From a checkpoint of a small transformer trained on Wikipedia: MLP 3584 GELU.
MLP neurons of a small language model. Each row is named by its layer, matrix (up: input weights; down: output weights) and neuron, and shows model dimensions 16-143. Each number is 500 + 40 x the weight over its row's rms, rounded and kept within 0 to 999. Numbers have three digits each.
After each neuron's rows, "fires on" lists the tokens most often at its 100 highest values on Wikipedia text that the model never trained on.

L5.up3507:449578514443498500457463502574490528536494469453507451545520525546532495496562493520491487471544494486504477492595482450580511520461500532492481536421564521520531551490459517483528552472447558419400506486506541470431489469434504504452445508529490564482460482485494405530488507524475471481505511501496481428446564445476478520428514434551436496536518535534468578519510534520571531502443
L5.down3507:547502501566484517515503474468456520455493531490558414499560513497508512510399491479495452453468503537562486492476394545482483507513469518502456521463524504486532507500480463480482553477493471447513514472542485573497574489475568481536472496451505532494496517473483614538585509564501518505477523532438447583527516530482555562480539415509452489417481468452512567423530553529454442530499
fires on: ","

L5.up3223:467517515512468468525451509472418504514572523547517530466535525554406522487545495504491470462493515525434547536505530483483516489538462459498542446519498596421471565513463543477493542443540547458474459440547490496515515439476430545445473482499595544495507496520532471493487555485386533514520509514472507499538486557549446506549472547454587489483503576506484539493452516445525561473546
L5.down3223:442494461491589530503505498575517452627485508493489471468534471482561517566468463471482507482521525510545460499477458511509549523457488505536541478502491552449505550484507415455508516472528428544477501499386500534547448420437441535450501511393470494526514512505410489452581464532559542477469528511501534497502565453552491535527469512541516530483542561492547533474489503418430521556527
fires on: " (", " \"", " or", "\n", " an"

L5.up1195:471414530513458537523499526543509509462455522476516460568422518525498560516551472493444446473483492461505475541506545590444508446522485484543603514459497471533534477536489545508595502480460477531520507559527506494498496476499522491502495460469496490531503469558549482474496458479543510521504520518487483469457507546527492519523514508572526465483470516438517479534462564563628490463499
L5.down1195:492438512550462502516429459531522503495509480495539505505490513504504541511514508526511534471520458479463466553507543438410503526432475493466543464581476583508528501515507515481512492475546510543422503530523430559561520473483525570520467497481494466527472474498473455493481441514564554453480528432561433510522387484515474473494465503519512520525436521424554511530429520572530458445521
fires on: " |", " of", ";", "6", "7"

L5.up3109:439518467531534581544483488534541492555449489540458468520484487514532505514537511547540519511494535427529520504476507474436524487460484477458488506505535542463478519486523499479504487556474529469552468507447439501455521523481538509509552495516526575565509479522573468467482455530474548514496529521502501541410554514508506551469528523436444539462492487565538518445525480547514523529483
L5.down3109:550523573498479534506494464516485485523560531479468512492553499499505424470537398496577474479574460474480494481494522458518532560562450466492490495498461524572523510528427511578503433550566547446513464558436545462489515553495512449494539497447443550473485514555509504538397474474538484545481514549468470472522490426541501493517506462495403481522540524511433476535468469489516507550557
fires on: " B", " V", "l", "gr", "v"

L5.up475:514494479406448534481533487490488550479507493554477526525569520469522500457461520466481535491555502433556404552615512494492539534437482499558559548559452532559509509501486534466501537486550505412553451543570527494494474499490628506526478491601500463532509488527504543501441434452570537482460434539448578519500508497470436484461470501539476598485484549493412420551379446513514507550517
L5.down475:493551437512494543537522433535501549495523496433457563453468505445482474453526515522561539541511459512510463563420495511423531534471593490522478515549478488564501475512496471541605436522512631500476417491477543536496548554494484519455496454451525445485447529485458574449490523493467537472493499558506481501520451473464553487489542485428478510477511538512500491553460472542486502425546
fires on: " ", "19", "20", " Ann"

L5.up3275:517438496534508541526507537496473520529505581524481499468505436489482519483505519459456526498474506486427518485506455475478479493535527428493518504513492430481444528544452482485556518474426464494495490535542525508465500484473468494532504506469508544504527479424535564493451456489518401548536568525452548517441507519387484464488492451609583564479495520509496462493459482574574557577448
L5.down3275:637537459546499458478475500476461548480507525527557454490481479520493424451481519514466447438507528527500628525500486438484493503478469467486433480490513556489444482492534522559517562437482524455467528507523516507454457447464542514475508464494505539438521474490444420493449517441568466532485498527486493476501502461517490523570540436533423434534481501549525447500479489523536466514555
fires on: " of", " |", "S", " -", " appointed", " in"

L5.up60:490558444448514519486478563490513522450544389534496513579483501510460459566458513460494427451497495488478489500486491475532550471548529574509518514467494489523597496484485533451403468514446501409503532539496559478466494475485533512531482514539629462528505513505507529489501494462526566513504496456533463501497519476469485545501525483579514533495501486503464430459430450621461514516468
L5.down60:533449495499500493520557559570435550455539459545507479457538488521484398504454521502534503446458469469578407452528489521446442550477506464510446461517478473464470472480491563464551447526522460505486471570489514490486496504546522456499447466475499551506530549547483572419543478560529513484479524439493482454479500485524517491531482484473446562544485465485505442584537508532520393445497
fires on: ",", " of", "20", "19", " and", " |"

L5.up305:495453470498534517523502488487554494482504497519531484570489524511583509508466421508431492543524499453421546525515491474521454509474503452547584490506523496489517547472519475480524479503509514492497426526466525487448556453592510512529480548526478511490497574474488512446441533475472463506461465465545519486498477500527517528476526501570514513471573552508466495494449511584561509470502
L5.down305:545546517554576513560576474574577552502556509512548505503448457485545567452536463509491533468486578434521471514516507507460465465478458426538500530464482508473667552461448465520461515500461523510497524472489418536513544474421497544512524486513530495503476582468531524487565576579516455418486527511478518574496509471549467509507459403537464520474539549563494547443431556475509504490573
fires on: " ", ":", " for", " spent", " of", " |"

L5.up2705:515611455428497524534463491451506477488546503471550506437460483457483522470547409516416508505538484455481613526541511513466578567458535502561501571488501525499442523511537493479508464513489516410569515522546528597481505528465532568509537511477453495521604480475528474488512506521460525467526499459550479530518532517490503499413510523511474448519483487531510538483435473522499494492567
L5.down2705:502548487526496532565494433488450487488490520534525419585504512557446538539516494509521571518532585573511555474576558519488433420515444528483529531511501499491487522508460594500441456491513520552546512523558508566524496528504543499593498570472473549516538506508465536507422456549561524486565493508489531456511483475507482442454510462398426521487497539469466525523435557480509522442559
fires on: " V", " v", "V", " qu", "v"

L5.up1884:425474474528451533506412580481422485523557474528543421551513513483539462623451506566533557538477507557526490443522476461547519428508509508475514513509510529460550485495550492514450488457512542412501520500532499448499484481503531527507540502517532453519464473452530524488507449494493478509605539497473475487511521516485522519504579415504446519536454491501493485575448487505539515436532
L5.down1884:514524491528512525543515536488532506478593435513489490495494562499477516473455444452550556496417513463591495529551484555516439487554459500485541450397542542458583528496480448580475488491507474453471570477543472534473595492545468463553503461499682513475426459522468596485490503520414485551386536491464520443468509539473453435496481489549423503493527506479420470511455467418459409498518
fires on: ":", ",", ".", "20", "19", "18"